config.toml
n_layer = 13
d_model = 224
n_head = 7
n_kv_head = 1
head_dim = 32
d_mlp = 640
vocab_size = 8192
activation = "swiglu"
norm = "rmsnorm"
norm_place = "pre"
norm_eps = 1e-05
positions = "rope"
rope_base = 10000.0
rope_fraction = 1.0
qk_norm = false
attn_scale = 0.177
bias = "none"
tie_embeddings = false
parallel_block = false
init = "normal"
init_std_qkv = 0.0373
init_std_o = 0.0463
init_std_up = 0.0533
init_std_down = 0.0533
optimizer = "adam_hyperball"
lr = 0.00353
beta1 = 0.9
weight_decay = 0.0
lr_head = 0.00506
grad_clip = 2.0
warmup_steps = 332
schedule = "wsd"
decay_fraction = 1.0
decay_shape = "linear"
final_lr_fraction = 0.0
batch_tokens = [8192, 16384, 24576]
seq_len = 256
doc_mask = true
train_tokens = 159300000
steps = 10508
dataset = "wikipedia_en"
MLP neurons of a small language model. Each row is named by its layer, matrix (gate and up: input weights) and neuron, and shows model dimensions 16-79. Each number is 128 + 24 x the weight over its row's rms, rounded and kept within 0 to 255. A neuron's up and down rows have the sign that makes its largest values positive.
After each neuron's rows, "fires in" lists the words (lower case) most often at its 100 highest values on Wikipedia text that the model never trained on; "fires after" lists the tokens most often just before its 100 highest values on Wikipedia text that the model never trained on.

L3.gate388 [148 142 108 130 111 124 122 152 163 163 135 148 135 133 176 146 146 125 151 114 165 124 119 125 160 104 117 113 120 147 114 134 137 110 110 126  97 135 137 119 121 105  98 108 150 122 111 101 108 121 149 122  75 189 131 103 193 144 104 139 137 113  88 139]
L3.up388 [132 129 162 125 126 109 127 129 159 148 157 115 149 117 111  76  92 158 126 164 158 138  83 102 147  88 159 120  89 148 153  88 124 113 120  88 131 162 128 108 138 127  97 150 187 101  88 140 132 138 154 139 100 123 105 149 148 120 146 157 122 165 149 142]
fires in: "which"
fires after: ",", " of"

L2.gate190 [111 120 141 118 156 104 102 129 145 144 192 160 134 123 114 151 128 102 124 151 157 154  88 115 119 134 131 125 115 124 119 114  95 127 102 109 130 107 124 153 122 168 151 138 164 106  88 140  94 134 124 118  94 110 149 131 159 117  92 104 101 117 143 143]
L2.up190 [138 156 131 175 150 119 132 136 115 125  99 155 126 112 149 133 152  94 157 132 124 113 131 137 159 148  85 127 162 106 141 119 135  96 128 113  91 133 130 119 117 103 115 124 144 139 104  87 110 148 100 108 141 140 145 133 113 126 132 180 148 160 151 141]
fires in: "the"
fires after: " \"", " |", ":", "|", " &", " ("

L2.gate238 [117 134 132 163 149 132 149 133 122 127 125 128  91  97 102 123 155  87 108 130  93 153 105 131 114 157  97  95 114 153 134 104 113 118 171 124 107 135 108 114  80 135 144 152 135 106 137  90 107 196 148  85 142 180 121  92 123 168 145 132  88 111 135 113]
L2.up238 [195 172 162 148 158 112 114 132 133 113 129 117 146 100  83 149 141  70 126 144 122  95 144 112 149 124 123 144  88 207 124  87  64 140 134 124  98  95 127 135 107  93 131 150 108 107 128 127 140 125 138 119 145 164  97 116 165 106  95 157  99 109 151 103]
fires in: "as", "to", "by", "part", "because", "i"
fires after: ".", " \"", "Wh", "ca", ",", " |"

L3.gate625 [116 109 147 148 130 163 132  96 134 122 135 120 148 113 133 123  94 104 134 154 120 132 127 125 148 107 139 137 126 129 113 161 154 122 168 128 144 175 152 165 154 112 134  54  91 140 122 118 131 153 124 125  99 118 117 136 102 122 148 115 132 121  94 134]
L3.up625 [114 105 117 122 115 136 153 144 155 168 168 127 115 157 154 114 100 130 112 162 111 142  63 135 117 147 141  91 132 179 110 148 139  95 138 109 187 154 138 155 141 162 122 139 115 147 121 126 151 144 122 132 138 131 159 136  79 139 191 110 137 103 145 157]
fires in: "first", "early", "last"
fires after: " the", " –", ",", " The", "s"

L9.gate328 [124 128 125 136  96 159  99 113 121  93 107 164 108 139 155 129 129  82 142  65 124 147 170 142  70 128 106 110 133 144 119 102  99 127 150 106 103 146 164 140 158  99  98 132 135 160 133 144 168 157 144 111 131 112 110 109 120  80 119 147 101 112  90 133]
L9.up328 [148 130 120  95 104  87 176 104 141 170 119 125 110 124 111 178  87 151 120 149 143 125 106 137 115 182 107 105 124 143 154 126  77 112 148 113 139 132  81 161 112 177 116  97 156 115 147 127 127 147  96 146 127 140 123 114 148 131 137 139  94 174 149 153]
fires in: "this", "a", "another"
fires after: ".", "\n\n", ",", " and"

L4.gate1 [133 133 172 134 159 120 100 137 130 134 103 107 139 125 147 130 131 139 138 118  93 136 102 135 129 126 132  98 124 111 121  97  98 125 127 148  96 108 131 144 125 134  71 128 105  94 119 113 146 165 163 142  83 143 154 122 123 123 126 143 146 105 127 122]
L4.up1 [134 137 111 131 140 124 137 148 119 114 154 112 169 141 148 124 167 138 116 157 140 130  95 180  98 131 190  84 133  89 158 159 155 132 107 108 131 130  95 117 149 143 118 158 164 127 108 129 115 119 160 103 120 174 150 110 190 150  87 134  72 107 148 139]
fires in: "of", "the"
fires after: " one", " of", " some", " F", " G"

L3.gate407 [109 151 102 180 149 144 143 170 137 109  92 142 134 176 102 101 151  93 148 122 131 131 130  98 126 105 124 163 127 120 113 136 117  89 157 142 125 146 152 156 143 150 147 117 112 162 131 151 128 173 146 122 160 165 101 105 119  94  98 108 122 135 144 121]
L3.up407 [ 85 125 148 138 101 182 141  98 111  89 118  87 170  99 140 111 111 103 105  94 137 100 112 107 176 114 149 126 121 139  98 104 131  78 126 127  96 159 145 126 137 106 162 104  97 118 102 124 130 135 126 113 124 159 104 147 121 138 147 171 102 123  95 122]
fires in: "first", "second", "third", "next"
fires after: " the", " The", " a", ",", "s"

L2.gate509 [122 153 138 135 111 128 141 123 172 100 155 167  98 102 164 178 163 111 172 167  75 164 163  87 135 129 131 114 120 115  93 133 129 122 153 145 168  94 129 156 142 147 143 105 152 104 103 125 103 161 120 111 104  90 136 110 127 132 145 125 118 114 178 157]
L2.up509 [154 116 133 104 160 113 119 108 154 146 161 194 173 114 126 130 114 147  96  92  98 115 141 114 140 146 120 150  98 140 145  99 118 148 134 111 112 135 121 121 153 125  90 108 159  64 131 135 135 127 121 101 135  99 185  89 145  88 150 137 146 124 134 101]
fires in: "the"
fires after: " in", " to", " and"

L9.gate26 [168 146 105 152 127 153 128 109 120 135 130 132 132 183  93 154 166 133 167 137 145 133 152 152  89 100 117 109 106  89 143 162  72 134 130 145 148 125  85 156 148 123 110 101 121 117 177 152 102 158 139 145 117  96 116 133 155 149 171  80 118 152 164 161]
L9.up26 [109  88 142 145 151 173 152 150 167  82 124 109  85 175 164 121 138 154  95 113 151 123 134 119  83 138 120 146 153 149 126 142 118 125 148 137 172 118 148  85 150 147 140 118 108 103 116 119 128 139  98 124 114 136 176 113 107 120  94  95  92 130 107  77]
fires in: "january", "august", "october", "december", "march", "november"
fires after: " |", " on", "On", ":", " On"

L3.gate378 [125 108 114 130 136 124 133  89 142 147 115 120  94 123  65  84 145 161 153 141 117 107 108 137 143 118 111 115 182 122  97 144 108  74 139 114 144 137 106 148  74 159 143 138 137  82 135 172 144 136 135  96 131 124 139 132 147 117 149 115 129 116 131 100]
L3.up378 [145 136 107 143 126 108 146 127 131 172 154 146 110 116 168 162 166 121 118 158 148 123 120 134 145  98 116  64 137 159 138 113 126 117 151 136 142 118  98 131 169  92 113 126  58 157 111 154 170 139 165 120 147 140 104 167 132  92 121 103 128 154 152 134]
fires in: "a", "one", "ones"
fires after: ",", "\n\n", " \"", "\n", " is", "The"

L3.gate242 [ 90 152 146 126 122  96 100  88 132 144 153 139 148 122 110 112 142 125 100 116  93 142 164 159 121 164 122 163 148 170 110  91 118 147  71 161 143 108 127 141 140 138 125 115 170 112 157 106 103 129 129 129 118 146 142 139 142 148 161 108 139 145 141  89]
L3.up242 [ 91 147 100 115 159 133 126 115 171 147 132 162 142 122 130 100 129 108 115 119 145 161 142 148  92 141 110 159 161 129  64 114 129 153 126 151 136 122  99 144  85 145 101  78 158 160 127  92 131 138 146 103 116 104 161 145 152 103 175 130 100 163 115 132]
fires in: "which", "this", "that"
fires after: ",", "."

L4.gate201 [114  90 124 152 127 158  90  86 135 151 120 121 129 140 134  84  97 128 117 156 111 100 138 109 132 131 128  81  81 131 140 125 158 162 139 106 146 155 106 166 113 161 109 174 163 135 112  75 152 124 153 125 115  97 157  88 122 144 180 147 139 115 142 136]
L4.up201 [ 97 116 147 126 110 152 117  86 165 136 110 103 118 108 148 102 130  99  91 164 121  99  85 149 154 153 138  82 106 144 122  95 107 111 152 143 134 162 104 170 140 146 105 160 108 147 115 124  95 105 130 124 133 136 130 112 124  74 165 146 123 135 142 150]
fires in: "a"
fires after: " as", " As"

L2.gate443 [130 119 115 122  95 144  69  71 145  96 139 127 136 118 130 152  99 106 165 124 109 162 133 136 171  94 107  87 119 163 145 107 113 124  99 135 115 101 108 145  94 131 101 146 139  86 168 134 107 140 112 118 125 177 119 133 106 126 119  89  99  94 133 104]
L2.up443 [154 164 114  98 123  76 166 138 137 121 106 129  89 135 103 151 156 135  93 136  98  95 119 150 122 131 116 138 111 150 108 142 125 132 109  97  97 147  97 109 112 118 106 121 111 165 158 120  93 137 128 113 107 112 110 177 119 122 106 165 182 110 178 162]
fires in: "it"
fires after: ".", ",", "\n\n"

L4.gate289 [163  84 169 115 119  78  97  77 137 154 112 137 144 110 179  86  94 156 126 137  92 138 101 144 147 157 126 147  89 107  91 140 176 135 168 104 132 135  73 172 179 125  97  85 114 134  85 115 123 142 130 126 151 113 146 101 126  97 129 138 144 128 174 117]
L4.up289 [136 114  80 136 113 153 142 122 115  90 129 127 115 123 140 103  93  81 132 105 125 116 131 135 141 134 116 121 125 113 114 145 137 123 137 113 162 112  91 168 120 107 133  87 125 160 125 123 123 162 147 135 157 151 113 108 139 130 160 116 139 117 101 159]
fires in: "s", "a", "an"
fires after: "'", " on", " at", " in"

L9.gate411 [154 124  82 114 189 113 133  93 134 181 141 117 110 191  72 135 121 140 147 113 173 143 146 120 110 157 131 147  92 139  91 102 110 133 160 152 113 110 140 110 119 112  91  97 149 102  93 147 106 149 106 125 156  75 160 113 146 141 139 106 105 166 120 147]
L9.up411 [118 148 121 156  95 107 140  93 132 112 121 107 121 168 113 120 136 151 140 102 145  98 113 129 107 170 143 111 125 128 156 105 118 139 133 112 124 115 114 101 125 159 125 133 136 134 125 104 101 132 150 159 173 152 114 124 134  92 119 140 151 128 143 108]
fires in: "january", "october", "march", "april", "may"
fires after: " on", ":", "On", " |", " On", " in"

L4.gate470 [154 111 108  84 126  85 147 181 179 169 129 156 113  73 117 113 133 155 131 146 171 162 141 139 137 134 116  84 110 117  89 108 155 150 140 126 134  93 151 127 147  63 144 159 136 113 139 121 169 114 139 140 153 108 164 138 172 106 138 107 115 145 127 133]
L4.up470 [150 121 135 148  99 133 148 145 121 104  93 138 150 117 113  91 119 107 117  88 149 138  85 135 128 159 113 143  94  91 100 136 105 135 103 115  88 102 109 138 102 132 121 105 112 146 144  83 136 142 141 103 131 145 148 128 142 113 134 138  84 132 149 140]
fires in: "the"
fires after: " of", " \"", " (", "="

L7.gate515 [141 104 121 118 124 121 149 111 143 108 143 108 142 157 124 141 152 170 135 103 148 151 171 120  74 162  83 119 123 135 159 132 117 130 147 116 163 137 106 177 119 110 127 148 136 124  84 161 111 171 130 149 115 130 146 164 112 125 174 105  91 130 117 120]
L7.up515 [134 128 162  91 107 154 149  77 167 151 140 152 123 151 105 142 127 108 116 106 110  98 145 148  90 149 139 141 109 133 135 147 124 144 139 147 173 173 128  76  77 149  96 119 150 131  99 144 162 131 153 142 105 128 138 161 101 112 114  92 143 142 125 144]
fires in: "january", "october", "march", "november", "august"
fires after: " on", ":", "On", " |", " On", ","

L8.gate299 [206 132 159 157  79 150 137 118 110 141 132 111 117 132  82 100  69 126  72 117 142 113 143 142  73 104 132 155 161 138 148 117 142 154 131 111 142  85 116 134  95 136 133 139 123 134 126 105 123 122 140 192 166 139 156 127 144 141 137  84 116 127 143 118]
L8.up299 [132 155 152 108 116 114 127 117 148 184 153 126 164 138  85 114 159 124 148 178 124 115 130  72 121 131 141 175 137 100 112 148 106 191  93 130 133 102 127 140 115 156 125 139  91 134 108 145  98  85  98  77 124 124 165 127 142 137 116 113  93 138 143 166]
fires in: "released", "november", "october", "december", "april", "january"
fires after: " on", " |", ":", "On", " On", "|"

L3.gate510 [179 125 110 103 133 119 143 120  91  98 159 132  91 102 156  65 160 166 124 102  82 116 145 150 149 117 143 183 104 136 129 155 160 118 164 140 117 115  72 107  94 141 168 104 120 140  97 157 122 127 166  90 148 139 139 100 168 132 171 114 121 117 110  77]
L3.up510 [158 160  78 114 162 141 124 125 105 128 108 160  76 115 145  91 136 160 127 127 101 127 105 113 174 147 113 187 108 122 143 117  86 115 119 125 145 140 138 160  92 118 103 128 141 137 140 119 134 135 131 146 139  74 193 113 151 112 159 131 175  69 125  71]
fires in: "the"
fires after: " in", " In", " during", "In"